{"n_kv_head": 4, "head_dim": 64, "activation": "squared_relu", "norm": "layernorm", "norm_place": "pre", "attn_scale": 0.125, "parallel_block": false, "extras": ["capped logits"], "init_std_qkv": 0.028, "init_std_up": 0.028, "lr_mult_o": 1.35, "lr_mult_down": 1.5, "final_lr_fraction": 0.0}
MLP neurons of a small language model. Each row is named by its layer, matrix (up: input weights; down: output weights) and neuron, and shows model dimensions 48-303. Each number is 500 + 25 x the weight over its row's rms, rounded and kept within 0 to 999. Numbers have three digits each.
After each neuron's rows, "fires on" lists the tokens most often at its 100 highest values on Wikipedia text that the model never trained on.

L16.up1051:531502498545492501521486493499510489489503512476448490550512504512511530490503494537461493530467500504554480492477467502520517480526442521488483538451475513517499489513527508474487459496509519524497487501493495491528475511500533566508515471488534485494482463498532512508507492519483457498529495521481471504534511548500498466519526488538492519494490513476492516447499535530514500495453526529508492539495492553469525493451520470488530470497465498513505488527513494462459484507480524511487494496504479492515477421531480499503515494449504461472471497493525540488440506496487559451462492536537482508467501485503492468480483478489544490469505487509520498465471500452496521475527479471468493512469548535497491516512472528491503522537480537474511519495464504500526533525491534
L16.down1051:522479464514498529491474489458550476486488519481528495487497507502485550450504517510458491519502508515525492516522506520523517481505492538459472562457525437522483466508511482514510511506496495525497479502445488479499494467531493477479490515491522488508459512497505482517486505463498509494522509483516486519538481525482474495488493483528493494509558484513520518497449490513466486517516500509458552549512486496468496446505474535533496502500498525476467506496512505493560512508512525525518518497482525511491491482499514527490458513495563511498486500535525490488440533518451467529456533542515479548511495533470449476521493480466541510509486458469508516508476506507467519491491475482526503492513373491503454497507491535491475495510453512526539501496468518500498498475477523
fires on: ":", "′", "°", "0", "7"

L16.up580:488522525530466499536464504503484497485508521517524445476508477493467519501448515518502571544530532496504473519495485462525529478510502473512491529456489463497544465467475519483491491526525514519510507514486504480520467532538519500510508462528549463494472514520496460506454500479487479521504482496468491468524472518475529518512464509525486511488537537504512494448501519489496493506477521529502541527446491504510510457509491464496483500496486466501459526504495522525507498479489529522481471491513501566514500488488522526468522497488562492497519494486458537529497528546470494493482519516503484491470473509488521503472487488457526454471515489499555496498465489504464528520494507503517494470470504507524491476481496545493532506489465504486473531455534487522500485473535493
L16.down580:529544533492511567483503529512499457488487548491487467543500509526449493415519487538553497466499525519447490497501541547536488520504467475455487510510494524512469498499549480540489494500526501467519500509487561487454503511456476486501565515536509495513512515509512467506525527470495507511495471530512474491520499499538499520505494492517513492477498492505485487513494516530456508489511489503468491519532488505476503508473428463540508504469524452528479503505475533494481518513531498521474526434506517520493496504547497494477517529458545475527542482546565523469480476502479483480519556551488509514486483521478464488541447467494545469490502456501544514475504507456489516522502490513505489480465523502534501495482519477467459502455498459481485496512481473517485506513490508
fires on: ":", "′", "°", " S"

L16.up131:485537532520468478461514528450521552498517498530507519490489515487472533500503494504505510511515545514502473512492508511494481499500541515503481504472533528503445516481501464567474519498459494433507490461499545486558469491524449498504507516491506482522463538495487468506516515496476483495463509485465516498505516512516479483485524546539490546477512496524503475498528557517502462482530512486533471504504480497495474488517507509490489496442504519537521515502530524524512521476498445472489521485480523504489513473522525521463476492492445488470475497474452444548532534517511500532498465479518506525490471505560535512499515515484468502488470486468533458488533519517489495462506570509492528511550496508509499508503507499499482523469495498497518542446518516494464520494480497
L16.down131:523482516510488506488493529518489522520503465525511498508494456510489508549492487500492472536530595490511522462452511491487495523485518474535500500472516512498483519503519524521458488506502433517520479496539466487525496486479521488536485524419513568472459501453499547551550519489492482529498523508495476496521486500502482501512542475488522466471554523508482503487478482489507504509473497531495502482515468459498488476515462524487501502496507497473509544527478460449522515497487485492517495519476442509484499527512502500534517465480500512521528508485463487518511513506485501496528493504512531493494529490532494458445520490493483475502488474545451500528493507481516492496504510496505509483530429474487503484486486474515504480525499560446530488459496523532515525547470498
fires on: ",", " at", " to", " of", " and", "-"

L8.up370:495473507521495494465490524472508535469499477486504476530508460522503493489484482487506446499534549513501528538508475501516557471478457482524523497508522554476498511513477486494517552502495520555517532490541496484501514516503546523522525555467542499520435534493487498515477415467525499500451463455465506513469512532526475498501483501468507493486500482522488525530504469466501499504492485509492486528497498533513457516514508462511495520445463436462467537534523471463509461461497493498490496542518468490527508513484505512485452489521570484508501491482471516511489510508489503543478466517478522508464529511468518501495482503489518502540494503502498527482517451504494488442509504508523496525510498488489471529511555516485503511492482507483471478521506529504482483537472540
L8.down370:516455475515505473474474512547565501443507474484475541522502502415527488514530476474496510538531573523489511498426521503536521514513491504521522505531526494522505463539478480501506553508513515492494485509515503482508528528483539481535486510488474505480448487499550472517515521432502493476477485463508494464466530496480505476471514455526481526514501508507503532509491519461463470525485487476519531507497496485508499503451525468512507479464500468516493518515490483488497476514498513490502482507498491508527517563498493471547518518495505522472455523536545459533499462542498498491560503484514499496489467471468483482497507473508500471544472469507510474496441474529507502511510495503479500490543483470481538500472461487497509479501488521498465501501509483523499509468496501
fires on: " at", " from", " in", " |"

L8.up744:510506503479516517461489524488504500513532492493532508511489541453499508487427514498510492476498481509522511486479489534512494504492533525527492501503471441497519491502479499514504538523480519518526506486506497519464502470504522472471519495483490500481509511475473483478518519532467501473524548462494555529497512530496483466575514526512477522491473461480502458515488454494499520511535502471473503533523523463532497503523509447500486541511528484510476511471532497534505484498540496551484477549442459469490468519515515557481517496446545525485483445466493502494485489511508472490499523490503507494520561495511482521478494440514502527487460515506458514494510498502514481508504493558548538456497523509532514542526502497494478520467478509516465488468478515543483512550512469
L8.down744:531468526514516528533501510501481473513507502509508460501516487523438482461473516535512517521500466484490471515506442521488468512519464503535464474534463483498517526510533510519504501506420505533507456491544493545517498495484508486479536510495510508497552526500503489487513511512489490559513535507482543484475509576512510512523449492474485531498481500517493471458520537493519514488504472478490454486510531456487498496510469486501480487478547532474529456489516491501515464485513516502508522497445523479469486502503470497472516477451526513496490486495542506503504501532512503550492505510529489499501499465503480501518462409527481482504529483512491526476467504482478501490521461545503533459472526479490459502477462462506507524474485519497531470496490498577497534489503532
fires on: "-", " •", "|", "."

L8.up319:507511494497513478562499531529492491521498448484507522483497537497526483471505502500483452534515495507491484513508548532497537522485448501465494493555472459517549471527526462528505514521500525488514506439488480476480464500503489463501502523486484494483551487538501520523526526470470493503523490485499517515459509470548487548502499514533467492496491478491445508466462488484465498444542482536494502518492485481499493495485514457511452492494502463521478516460534542541515524477491462559500506539501509479495509501489491515493487494477493509516484475523480513481477554488480520509542508486484448463499520494495501525526479506482472484521515507465503511500494495531503514468521525484544470499525527526501570504508485478527504557506514458498453492461491466515485514531500485
L8.down319:510460535523522500503518539493483494512487524518528532535470506482489540498516522515530482519508437506531489429471508487530487514484511505527471482520456493461513486515510494492484494495488529497470511529497471558526491488500576504510530530468515485493509511485533548504500468509498505478510500514500489451471490525518524504463426457462510482488502516515482507463463514496490517526456481538538520504494511535470472467465448508511480480539485547513514497554509528519504538536495506478525480528458500502492509541506471457436524503456525506504528509489494498481492497492471506511512478485516502523501505524519467499553516461493531494513512460508458485533479525482534452518516462532471504471476514474537478502524512521528462448536480523468552478552493484506511477471484517
fires on: "-", " •", " |", "\n", " an"

L16.up166:498482514520462468459490510538471541457470469499486512537522475486541467506480476516497503504493498498485485522505489513517468518500529485513476473538493518463516454481510507490504480511489514504500513470489501458516514484482480518528505482459480513522482534493492494531487504508499492458433445446492521483486529523518478456512459475524512496479510511504523529500486493459500515522514520529523469475514498479488549482474577498507505516489467474494479531546502497512525497514462506482561506501518509474473484504504537523517514482484441514486512518441511520546506493449483510498474503476508535505449475538489537503527504533549546429491530491496523500535513482542481496532489528504528509537507506490482530473535469457474559462514515514489463502498486524533484512498521491
L16.down166:493496509455459498515531500495527462465487472501468438508475509496491516490500476480469469510474529551526549465511533490512494463471413501518519447497443524482487486480493470509501476485508492469503486506516482495535543491501499471522552525519511474492516525512471492501500473529495491505514524495488535466512487539489467508502500483482514506460509498512548519507533489520500535518461514494544519484465534501544494508533497499480466544501514507490496526465534497509503503463527548525500473531468493479480507494501550525512495520498456513487480501501510471533462477490499492513531504487522512517500530469481492499497490508475487505520498527479552459509484532494441452481540532463465506509507421499478520491483481528489538531500517527516531501530488460491487497555496538
fires on: ",", " |", " of", " at", "g"

L2.up1197:481532500491508480525524499516485512516462477485535469493500487484464523481536524481456449504518494466528495486514519528553488519464471478479468480506461511505489497502488500523517479504540483508505524545513444513503541466506476509496524504471496522493478484452489520505513490555503519504473481489508509441502491499501547536510523526568474513446474515455479489533525495471485478528482504528570519514490479490496468489512481487530503468517523493514516524495517481488493499495496528500476478471438496497527498485504460446505510505480483523512474479492496528500505493514520526534536496493502496467480519529515492522490512430505474493537500517521505529484539507516506526466498534464533486458494532511471520492477459497519450507492510472490542457527560538496506469471475517
L2.down1197:523489496493510503539506498501491507513471505525556506508492516514445535447540516479510482459511493476543476472507488507548499536459507521486477493469500507472508503490499529513489471515537481540519542528503496501524527472489522471513520492444476521516502520457483516463513433498531495506492483495505501472490506492534507523541530536507472485461481498468479449511525506461476467513510494525537515519489498529488502499512492519499504482520506499480526492450517489526461519482496517493498480483433504507521504530505489446539507525481432538499481489501499508510486506537521527501471487484502502511505468522501513498478496448544466494528521519531477472506526496535498497476499564474521477492501524497487509534486433518555450494502470487499541474531514520527498527482447505
fires on: " Col", " Mon", " Com", " Arm", " Fort", " Cr"

L6.up804:478526518487502460547483501496515505524482516519494499473537487465571461437459513503481487515517464480499515544548528549487496500489483500464474468532516478534511480490452482508472501540506494465493498461501517521490513536462497459534486467514489507495526514501473519472472546484506522507506453537473515492539452486533441503486555477518500510542473435497500528519525481487519497496485512490520491545494478463518509494464501514525459489502492508495475490461499491505533507501448486520486460540487504481503505500516477454425482507517489493474506531501518554485507505510532495509522467510519491511512521524511513492517453464506474514494505528511496500502500506531471508501475548491540521479501508501498519489493522474474473512511538512533520532467516481503525438502525476
L6.down804:522521493534468482495544462519501488512449476515495512501498495486474490503526520462565511520504513470537514486509490504504516490497516499508506536512523522500508518483500528479491496475462527530508522469467494505486478462510534519490527506493483486523522551507480441483483504501503509493520492486539519457497528533471549494494490485492513484516471460503471520495457524481492520471534516454472494475472522517464547472476497482540534480515475490484513519527512576472498486525557449510500481442512554535474497509472547494538486500475500499509479511522498472503500481519551495463481533458512461486549505545514505515541503472475533475508518514509477498487503497498559510496519462476508503516489486517496508532515465504488526504502451533499491515506501508466523537494508523
fires on: "\n", "or", " |"

L6.up310:487463467499530537485506493534469479479484466506477507533481500465511493567469551505491477484507514475531489504504470505505478531449494546474473528496480457500489520524536463498540473461503537532488447475541495502532500533504499506514552558512503459470488508493483534523460496483495461510495523506508457507530497491488492528492565505517489465524478511541496493531528543484484479479535513519517448507519456500479485564496489517486501513491528528490500506547503525533458470513511478489507462487488488476500495504480493476495457519517516546502518502539490527479487521502478500486488403493511561497482532528500502495476501503516502513500540491525519474506492491496498544532471515482511561502506549495484483520491525484509461517486489503462475498527525469525558478499498503
L6.down310:491516526530503486533478493478530544522525517466556522482511541530481522499532528504492483493480459459504513516504514519509516517487505510542476505520501514520487526479489481475496474530456481502548505500497522535531486452523478456492513482556492538514530500532483463473541488571495500443524506472510497497481456510535517508484489485493486496464453458475470488509467511472480452474490490525472499478532504492496525486498523497502487475511492510470498446445545501521491539507498455514471521520493513497557467496479478481498519477469523489493520482492504479482486533527494531466463509516459490483499520489497454475511497537501518487478511530492456482536499532496494466483521507487450469502450510493508520493489519527511522511494535507510502478518470500507462508497497528
fires on: " of", " and", "man", "ent", " the", "."

L16.up550:538469538505494495450423532508481495477495512517466509503507509468513502504482457459510466497526543540528475489510539470481496487461499533528472478484523499447494474518469466470501526518526481542535511505507522483510503490527477485467506517511457527505478511495507497515466495515459517449499471444505512502505524513556463502509498466516499507491556477532522496533529509520530496507494531523521477535515516510465474502490521481460526525512506494464510563498476496503551506490456523464504525536480469548524490485501525505512488506540519513491461448459479487525516558513484505539512495494482525509496491473535478518502497507480472511504441517454542512492509514530490478468532524528505496512521479460517498530525498472481510472489488504540469524487530514520462479502485474
L16.down550:507465483508473503515502504481475501500512474507434535489502505460490490545515488474512493471534623494499508502523468490498489516513476496534459441480525519411482513512506490495481523499514511511537499503499491478499483487498525450505508497454497513487476528527521539514492469457528500451472460454479501519491465538489484481542514516538481522503534515521521527495501489502519507475499466494494474487469500495497503493520502491509514511505548513509498525460544486522497478510514512498501478501506494498454509537530495506487437511485507502487500518536473483501528494503492501459496429512498517555470475524501508474482509537498504515512505518475529471504502519521449513503517493505499506514534423456497533526456469495494487521520495543472501491461549513524503550507440504
fires on: " |", " at", " to", " against", " from", " and"

L6.up892:477477475518500497482515470455490511504492454512466540522514491496511500487464527462483535503492472485494456483472522506505498534463483514484499507510464482468482513497488548511498503456488515483490505508539467520542508537470481511472509491571506488514504503520517479493500503503508507493494498482537449496536509506484517532485536535510573516509524512500504502504514497511518491507554527491540486550521486478520531485486493496467487536482512528504492468534516479476528473501524502473456499494515524473462520511566474546485505488483461519507503481549490482512478480493502506458502521474536520478471523525502514500458502471493473530490519494542496517497540514519479537511501550479540467543475518530448525503536513487447492470493520493518491503496446470496487523475516509
L6.down892:487518531502524500548463527519538519508514567488508505532483542469461507437524509516502499506495454550481438511488517526486491495484516513504510514488443479488528497477498516499483494474527476506528538519515496504505521473506495502551494434511449483533527509506491518516540503508493492512534498496499459510536506495484503497483502485523548494451457505509485476503523528483510527529500514481471491534479489491533497481522504516505515511485528537519501501539526510497489530553505526473486501531517495486495470489524486529516528499505538510472502537495508444502537445516483432477467535528523535476514522523449427525552518488484565509482510497510475506479495475516512480489497455492484472478496502444480515470494480496496510498457504484517465477495501487475502507444479459
fires on: " and", " the", " of", " be", " a", " &"